Weights of a small transformer language model: vocabulary 2048, untied embeddings.
MLP neurons of a small language model. Each row is named by its layer, matrix (down: output weights) and neuron, and shows model dimensions 48-143. Each number is 128 + 24 x the weight over its row's rms, rounded and kept within 0 to 255. A neuron's up and down rows have the sign that makes its largest values positive.
A block is one neuron, or neurons of one layer that tend to fire together. After each block is what it responds to, as a language model described it from the Wikipedia text at the highest values.

L9.down157 [162 119  74  72 120 130 136 142 128 176 110 119  85 115 111 146 116 128  94 128 102 131 151 109 116 137  91 167 139 116 121 117 138 130 151 119 108 140 162 165 136 151 130  85 133 158  89 160 151 135 124 136 173 149 115 122 125  81 102  92 150  98 122 127 154 142 114 150 110  76 144 123 119 125 110 110  97 142 159 145 105 162 107 106 138 108 103 143 102  73 138 120 123 104  94 131]
Table cell separators. Pipe and semicolon separators right after short table entries in Wikipedia sports and election tables (W |, % |, Nov |, L;), plus weak scattered mid-word pieces.

L9.down603 [112  94  60 123  97  86 108 167 147 134 106 105 128 115 150 110 125 134 112 144 107 114 119 145 139 160 111 157 121  96 158 162 111 198  97 151 118 155 124 109 138 116 168 120 102 125 144 101  96 109 105 160 126 116 100 102 105 108  81 148 105 111 139 123 159 155 140 158  60 177 127 104 171 162 111 106 113 138 146 116 104 138  88  61 151 121 126 163 138 121 108 158 145 106 124 153]
Mid-word tokenization fragments. Short letter pieces from unusually split words, mostly before the word's rest, e.g. fe(ar), fe(w), e(motion), f-i-re; also words after "m".

L5.down83 [118  89 138 142 148 114 113 132 137  55 126 155  90 191 137 111 103 110 113 114  89 149 154  93 142 109 163 154 134 152  79 111 118 108 133  86 150 135 114 118 126 134 100 100 133 115 102 106 115 139  87 129 163 116 110 140 118 114 118 114 142 206 134 131 109 115  91 135 167 116 136 121 117 146 131 150 109 131 142 112 108 140 110 107 156 114  86 155 122 130 168 142 117 146 153 150]
L5.down156 [107  98  96 132 133  94 125 130 151  63 147  95 113 163 167  85 126 141 120 132 152 172 113 132  99 109 105 114 118 111 136 123 160 145 127 140 105 114 153 123 104 117 131 127 124 156 125 122 125 185 160  96  94 108 117 165 126 125  91 146 145  88 144 144 145 117 117 140 131 156  88 113 151 183 122 107 141 135 166 119  99  90  88 169 117 125 136  84 101  81 151 156 113 141  97 114]
L5.down418 [152 133 124 103 163 127 127 150 170 106  70 118 125 187 123 114 159 124 112 127 137 119 152 131 114  93 116 131 122 186  96  93 149 140 140 129 126 140 126 106 106 140 163 151 151 109 144 123 139 147 105 120 129 126  81 147 116 174  63 100 181  63 125 150 110 107 131 178 139 137  98 128 124 109 130 159 118 114 164 133 117 113 125  95 136 172 111 146 115 144 122 111  91 103 125 135]
L5.down449 [140  90 110 184 130 121 120 105 115  95 151  95  83 111 189 110 118 112 109  94  58 146 129 164 127 172 155 125 120 139 125 124 111 134 107 132 109 119 133 149 153 141 120 125 177  96 155 157 125 141 109 149 130 111 153 113 130 126  98 130 109 139 143 104 133 114 136 135 107 102 152 142 142 125 161 132 131  71 136 164 142  86  71 108 142 116 125 138 114 144 155 106  79 126 106 113]
L5.down484 [117 128 118 133 143 121 133 129 107 116 134 123 109 124 114 133 119 127 111 121 152 119 140  76 156 108 183 133 127 154  93 115 122 153 113 116 152 165 132 132 137  74 129 113 122 153 121 201 118 149 131 137 118 103 144  76 120 120 156 151 163 141 143 107 146 164 143 139 108 139 151 118 150 106 102 110 150 125 151 100 168 112 145 110 126 114 159 129 154 136 169 105 136 140 121 112]
L5.down506 [142  90 114 139 126 149 154 164 177 106 105 127 141 189 155 152 114 132 102 106 123 141 140 123  85 144 138 106 125 129  77  72 120 155 177 111 125 108 155 150 165 126 178 109 120  98 130 111  97 157  97 133 144 122 121 135 125 101 105 112 163 151 151 177 169 102 153 120 100 162 133 129 116 165 111 174 132  77 183  94 172 120 138 132 178 119 135 151 125 149 121  97  76 130 110 128]
L5.down601 [138 133 114 130  93 135  92 144 147 165 143 106 144 134 116 142 114 121 152 142 122  94  91 151 113 133 122 126  95 136 116 130 116 164 148 101 108 140 113 130  95  91 143 157 124 127 105 140 152 147 101 111 145 151 147 111  97 142  92 112 165  99 128 117 135  92 121 106 137 165  96 107 166 110  83 151 126 112 175 117 114 167 119 126 161  97 156 137 129 132 103  75 155 117 142 151]
L5.down634 [154 133  85  78 127 177 156 109  88 135 173 109 122 131  94 157 130 107 129 121 132 132 177 122 116 111 120 142 102 115 162 101 132 141 167 136 136 163  99 138 117 120 122 149 135 137 135 171 101 131 124 107 179 136 107 114 142 128  92 116 101 142 139 135 157 173 108 108 124 124 101 128 101 125 138 172 113 104  95 135  63 132 122  91 118 148  94 131 118 125 122  90 148 139  98 137]
Small number words. Spelled-out small numbers and ordinal stems (four, three, six, "F|if|th") counting seasons, years or items, often before -th, -year or a noun; also scattered "that", "named", "made".